python train.py --num_hidden_layers=15 --hidden_size=512 --num_attention_heads=8 --num_key_value_heads=8 --head_dim=64 --intermediate_size=2048 --vocab_size=32000 --hidden_act="gelu" --norm="layernorm" --norm_place="pre" --norm_eps=1e-05 --positions="learned" --qk_norm=false --attn_scale=0.125 --bias="none" --tie_word_embeddings=true --parallel_block=false --init="normal" --init_std_qkv=0.0211 --init_std_o=0.00385 --init_std_up=0.0211 --init_std_down=0.00193 --optimizer="adam_variant" --learning_rate=0.000536 --lr_mult_up=1.06 --beta1=0.95 --beta2=0.95 --lr_head=0.00438 --max_grad_norm=0.5 --warmup_steps=370 --schedule="wsd" --decay_fraction=0.76 --decay_shape="linear" --final_lr_fraction=0.0 --batch_tokens=65536 --max_seq_len=1024 --doc_mask=true --train_tokens=508600000 --max_steps=7761 --dataset="wikipedia_en"
MLP neurons of a small language model. Each row is named by its layer, matrix (up: input weights; down: output weights) and neuron, and shows model dimensions 320-447. Each number is 500 + 25 x the weight over its row's rms, rounded and kept within 0 to 999. Numbers have three digits each.
Before each neuron's rows, "fires before" lists the tokens most often just after its 100 highest values on Wikipedia text that the model never trained on.

fires before: " |", "\n", ";", " Williams"
L12.up74:481501516537522531479508489533506512522465518474525510525502503507537499463500499524551519509479527487522501505502482518512510457537476495483548490544482479488488535519523570496530522522478504479505515520521526522481493510502495488507511513522496538460520493531499435501452493500454490441509504597502510489480510493517517509538511530496481497552481483515457502496443511508475510470519
L12.down74:515492461517510548496527513524510487482493477470515486513505483481423478484506521501536498504462529516518510463493475448453494520554546504495511502479517492517517523536510491497488521561490486520493477504556506483522505555497514502432557503494479494469516539516508493510515517497493465524524534527516497508480471544496494554560480531459496520506461483537504537487481476487488461471535

fires before: "\n", " and"
L12.up875:516475478491488490511500411551541478472489529461470535558538502528506528456441495480487473469461471460511506480498500516491519489514532530523489528472494500560506509468539481530484530494505497505465562488510532522475499513463497520501535500515514553501533535523474499520483497460514477489503498477495485453507489499493553523503481495472523520492484496522546510481549479494504510501498
L12.down875:494520498508514456504502498490455520532533478519498482478516479459492568548517498561468472439511509512507526546550496505604517472478467483542499517538495512520523491480525517514526461474472510511502506489427472475489568442497515520497508510504532481499492499515511540524468501494530493532467510450515546555503536526496472455493521506514489498502491524464512510461520526554486525517503

fires before: ")", " 2023", "\"", "),", ")\"", "s"
L12.up858:530537478521484509557494485531520465491503531511526510489510489515477532506534501563522485528493496547538529457509453497525507518499516486502520448534521460530533510505479508512509513524525492514520492487507528534529459470460481470481513488503484494524530497511516423504467497529498523503466485507519525495502509456493510483486501497495509416503445502478471461540528465499514575447511
L12.down858:495471483524486491508483479472517484515550531437546479481497475482498501493492489505518548521443541455528510465502533478544515471548522539484468505518504505569513487512484501479505511524487532498528512478514504515549444531506500468432477522518463520515487490526496505509532482509505522509469492473488537524493476501531502499518467495494540534446459514501531547506467516509524524505485

fires before: "\n", "s", " |"
L12.up1265:480559492472508500471512489510537527495462457511486486502493519469506497491530526533506503536520523543517530521502481496484476511470472490413520489481484517528515514529506535469496481441507496511479492499504518507493501483534475529475505439504462493503511487521484449487459547481499455510512504528518526502486486520522549490498484518478513518494519487504543498506539496473537558503506
L12.down1265:506537504560480483522543493465514533472479475514478544505496515508520550500508514510473464533529474514516531510514544479454506453507503491481540465522484476491508494500522490534506526512493480506520482483506513514465542503499512523516507477536470473513488498520529476502490525488551500471511507509555483515494527502492508476500513539485489490465547538505512495519511472485485508523458

fires before: " |", "\n", ";", " ("
L4.up276:463520526581492497502523502538515526462476466527506510490516486490479509498489471488508483486500483528510524473508526489509534555526497489537528483481463498493534459510534529520497525469440501539519507515512515556514512554527539483499490459511503510506545538472483459510468482509457496504493522496502516441516481538531503504468484495524516451487471472465424496550514505460502504499475
L4.down276:547488526518546465510484476455524501509498533522518475524509462490517527516477509497523556455491509531481512521507514537547467521518490491517475486526491441505518501537508494501476496515455495485491452472511491460527531564493497502499506457484505479501464525533479517509492511507452483500527477483476527508515505487514530461489496495502524499503492499515457479502467483452476480547458

fires before: " |", "\n"
L12.up1164:470539509464487512466513474517517495455476531528489470530549487479482487464538452508489477471475441500527529505531470511486498524467539466506537472480528478527496477502502507509487497508525520492469504472481494527511540499462480491508501515476483533475554525515477460479462546473506496460489523478502497451533460505493472517466512477486509521513428508485535518499506496508470536493452
L12.down1164:531563537501501484496552485496500539464499515512509480544505477478558504518540501493487447512465511470532541499513522496502508496472492454497507470483571522511482520482507505506459500508520475503490515480522495473501490467541481515481533511526527531470493484490520456470516510526456516510515504475528488489475523492468540476511515525544506514512513495465517528494508536522528500455550

fires before: "==", " ==", "===", "s", " |"
L4.up1216:513491533534466501504510462516472494491505507535509470520528507505506492468565488542528511560499488500525556487492518559524524504510486517457463487482518481531498435508495506502517506518519542539443537539448496522503498478500508477508458476516513518514503458498495429501513498506506544545535453524467471473495501505466569478490515486483489544471500514491491514492539481509528520469508
L4.down1216:505489530514508499520525455486538503506470507509497540519495523476499530498500503464476531501482457526526525498491513495480512487473516491469496515520473449513533517488515503490488522507489461514475515512503543533527460545452513494504490521512517462515499501505523494498546496498500518490506481492546501510515457552504472489527506494464483469500508513509530454518573485447516497510483

fires before: ":", "-", "\n", "|", "="
L4.up997:497462492499461526465515492522492523518510522492482498491545541457500493448502511535498517552504508506542532512502501496496501515516461528493543497490499462462486505595507493489491504503494524509478484515494464483546474532468474497462498463514487543467536471550502491513506470489490539518562515515471455464497489537511545502489490486475502517468516469490499508482490473506513509462497
L4.down997:474551526486498443501532525539500523504525502501505531490499528506488512492527498523538512488488466515503506513528518468525518521481458479483514504482472479444486536522469548497490516535488526496497494478480511459493529526508463545539466534502472471502527510519509494484501469524501483512456487458494525515513487512519451514476514516499544529501470503516515520506472487485488538512506

fires before: " |", " m", " information"
L4.up652:501588520487454519509496514464468516486499506547480500499511536497459456539500529494510466551515478491511556476465485476505516486519494558489511485512472494473509446499505493449516523518479547510516515499491522516503500502501518507517491477530512512489581499494485453497466479464470518500473531494490505466527456487498529543474534513529514510505491517464466530490492466459512497480522
L4.down652:492519479512544508477502531463521539483512489460495515475452511531529527476472472508475474469490476510477496469478466491528511528473527455498527483545504507493480461491487514501544498486500493505469493486498495508473469496516487519462515519552487490515527480537527509487542474512479530507531493505508476476499531497500497522526510503503505488507553540549533517493464503490495523510484

fires before: " |", ")", " m"
L12.up385:482525498460541460500514511510503506436479518486436501523505500467523497484496479471514511479473496498532520490524486516508519513443540486503530467477479487548464465479522490501503502520518511470478483501482507477537457485543496541475530505477506487491498486485518463481493497475481502432512483582456512486447500524512508500488442527543476524529522495473488499524464541450548507440488
L12.down385:446471509475496458474527518508518508493497556507498517505499498500532556524486499514487536526494507469576503502524488487505505447497492523522516509532458452482504497490514504487488500502460496474496510525503543517517484545493511504477495533457515505487504474531567523495544521466505490501483497478500496495497492481476516510491458515494525503486497465483507452449528497500496466519509

fires before: " |", " votes", " was", " and", " income", ":"
L4.up471:506529495493471530489467490520503503528502498546476527549491526455501454489501555481504457498515510467517570478480513526526491510498497513479526469492438498504480498492519509435496525521512472530521524524485537527463484498477510547522509458511477551464517496449473485472469457428459471461499496451481506450543474520508538486490506505490529487494521509497504475492501473473454518472506
L4.down471:514510508499520539509522516504537514509508513484508524518469486493476537529526474525483519490495509494477464507474545498506563516494502500486477478532517499461504479520488478579482513496530523500513498505505497484521555487496503502478506530481503550492515499484469483494498518499520481491469474459485549524521507486535507502495509469532471452531533472495462520514501492496525502505496

fires before: "\n", " (", ",", " and", ")"
L4.up122:495530554573548476475513502492546485475534535477513492527472489527510488580565494489519539540504499499540498512481498543514519464512478489470469466500514479483494487515481532518505515465474528492460480483443534524489487511487493508525499450523524523517494513517487482521427497529523521550518490534445502496444533504539496494527467499502488503486472461526448497508581504484541555504496
L4.down122:492454467509539487533505492525460495508511510469488477549489475482500529493489479487555511485522488506499489494523495553514529522487483547486495533476488478504545478487477485498558444533516509498546514489512486475534509498494544512515509482522516463484486468461565502480545483496505481481477458503491514505530502516505482464471498451503527462509513508480488480504472507487456531469470

fires before: " |", "st", ".", "\n"
L12.up1805:476537498495485485453490499489530496462532498528530484492548468459456475494497542501486491513505463498572551502519493461516478503507493513465455454503517557506515501509469520508498479509524520524474493518471495509499478458523512486492530500525517507504536472545486458495501484516510490533504507467472504476485493475550547486505503487475505494507501488476442494501537475467536499495495
L12.down1805:502539506528487480550517521502541512501421467501487505506474507523522487504527504520529468517502522473544526507442483545541512528475509450503571562556507502522533506448515471456503521530456482488525498510476513506462503482542474523479485493518532545498456527459533510506481458513470515477515492478491499509526505473487467453507487508499470470487512516469502533461539536490506481520492

fires before: " |", " ", ";", " station"
L4.up157:494512516521500551500494492526489469462478483499506511523512504476491459515538499527518538518492471483531569477473497471542533530486488489477504520534480462475519504554536489468470563513503505492484509518492493552503480488432572497477508458503507496413521510511488451523450488507479514489496484490503471513511485531529519504450474510473482509509514519449499531506497507480502496458461
L4.down157:476533489526464526534547449502508503449511487502491487532526505465480482498522530561503487509478493506531539474515471427518528485466485543500493523539474510478469479465515495448491542501453508558479474495509535550454497510492512467498534464536495495488505480505517498536510494518503502444479521462517522477505517475537499516475524478538504495537553516489515522516534513522519496508509

fires before: "\"", ")", ",", "\".", "\")", "\","
L12.up847:479485527510526496506482521516523446498506498551496508518525522523480481494558492537529525477442506529494518484528485525557529508503464507461481470489509440517520536491475479543504531508489470527515508508512514498516500498471453477495531467513495504493497491528522417473476510532481496482488436487492483480471515505499551475481471505515515475487493472489475500500520482482532582442501
L12.down847:488480494507514531474471504472487464515520532468512445489507483502475522526488505451529511504482507485513470465485502456534511523528550511545491505519525537530522477521521533469481490528507491515510505454535501512545449514507502449438499502515481530507468503520493524497509506494492519490469505490498491483542514530522468491559450526500482530501466518484530520512439499498475487466500

fires before: " |", " of"
L12.up1661:526489549542538516491476496515530499465498506509489486478472513492484467516503478473546482479488523523560510489481505488493458508505496532458543479465505503474471456481481498497481524498461527473504501540529464512525502458508478515475505486510503527465515517475475497506511494475489509498498469555463492481501497503497546541490458489485515539561515497520466519491515482493465491420469
L12.down1661:481490499509487490495487494480516499499486491492516496495491436480504497451500492480495514483452503488481466484492509516534492526529504504518521532515458525560493523577515511492498529509489464488508540508467486492498511500481438534520520506515461487489531477514481490488514524557490498522534491504526506483481497499491495459490486508511458503446499490511543470505532507490510537497486

fires before: "\n"
L12.up84:512469521491485496485456503489502493480480486500529472499555520474483474456478484491486495528505472500519475523535464498485525480540470483532479489523459479487505500520514513507496526470524512482491486536555553474502454510492555488503497467556514467476536537519502472503507574536516529526495493538495532494473483510522473476489465479517561510538486505498483501519541490483484532519493
L12.down84:537500501516501522567483491501483486460482503474492503509516513494511524463517526518543495518475521518516532493520515467480474494478518436544538539517519487535505498495475493537510496514463519501521488510551494539501514499584528521494496492452536539514508495505526477526497511467533495540553447526508500541470517506514490538475516505459491465504507489465506497480509478514529516457497

fires before: " |", " of", ",", " ("
L4.up1414:503523513516501502475519507529466469503493497489495507534466490508498454487503473496527500566488493500528512490523441518498529497504531525458540495497431514463505507524464514459524483529465503480505501511457472500522492514487544511514486433474495535467502454475506465510489491480461522520537484519472541475501469490493528523475520472479481544488480510500443478492467518443472527449502
L4.down1414:468462462502489498520498495480519501532498480451469523537522532509475532522530482524515493485476530502505522507492494499444543546487477493449530525517484527503526498516556512486494481512438501532464470478533497491471480472533483499480515511535521522463515513502493459561441494530491516479495450497466499514540499531493517509484471503499452481531538572486483503486445523522506516518496

fires before: "\n", "---|---|---|---|", " 4", ".", " 9"
L4.up740:480524546506509468499503431479502504474507490570474499529523524465499513498497507481557472520498467458502519509493522517500532469498502511493478477501455515508517510501557520476485480493489496511540535508498520542493519497480580545518536458496489503516544483525471486496490533501436460516482516504528507439469485520497509479476538516457536475493536477491515496521521457455526530517468
L4.down740:508471450537519514509483531485482469524501525477501471488493507537531523482451505487478515513494507485506457501468466473540497476484559519521526507526505496525538475451506497520501507503507468495494474518507487485472498512492472492488498521492506504519473500501479550478526482467537523504468499464496482556519497500530504533499489512464502514492490504472512519448525502528499513533473

fires before: "\n", " |", "|"
L12.up1932:519502463514511465519499469493526500497483471519524490530465576481498548520483522493535518489465560543531481491470529488491500505511467498489493518501484507443490508531522499473494529512515518513468549519501549479509437475518514493500477461544488506503476524504487474499511482499467501510544479482515495482505500479501520492500526494492553468518499503516488486504541513492484484476572
L12.down1932:522505520471493479465500503474458535510517507490522504474492502480502500487490458502486497517507530501516484498524506510568498494485531491515505514489446481499492443517475475492492538522457464506496464559557485483481524529469489522492476517476496493482489481501508496488455491535453549543456465497490533490493484519515485458499477542507492476511503511481508559524528516498471555500499

fires before: " |", ";", "."
L4.up162:442504501484486506499484489525494493494466464514511527530474490518546495452497527489483531508501513475496564506496475562522567475505493496464542497516485463501525459499506509491493516500506484535480517503450552537467466517510496526482522454529500511493511506531561466470474464508469528487508461532492489491524477469491505498539465484523452515513511496459530516532505510461489474534539
L4.down162:503486502497495551521461511543483482509509470475513449484460523471512522512491504515476508481496527500496506452546469475489537483484497467508484513514513433442489500498483465507476500502487525512506507508501522487547533543502503504496470510433492512517508514504492451491517476506482541502527512521487517522468547472482549462465573539494440503495496473484476564514438476515477488533504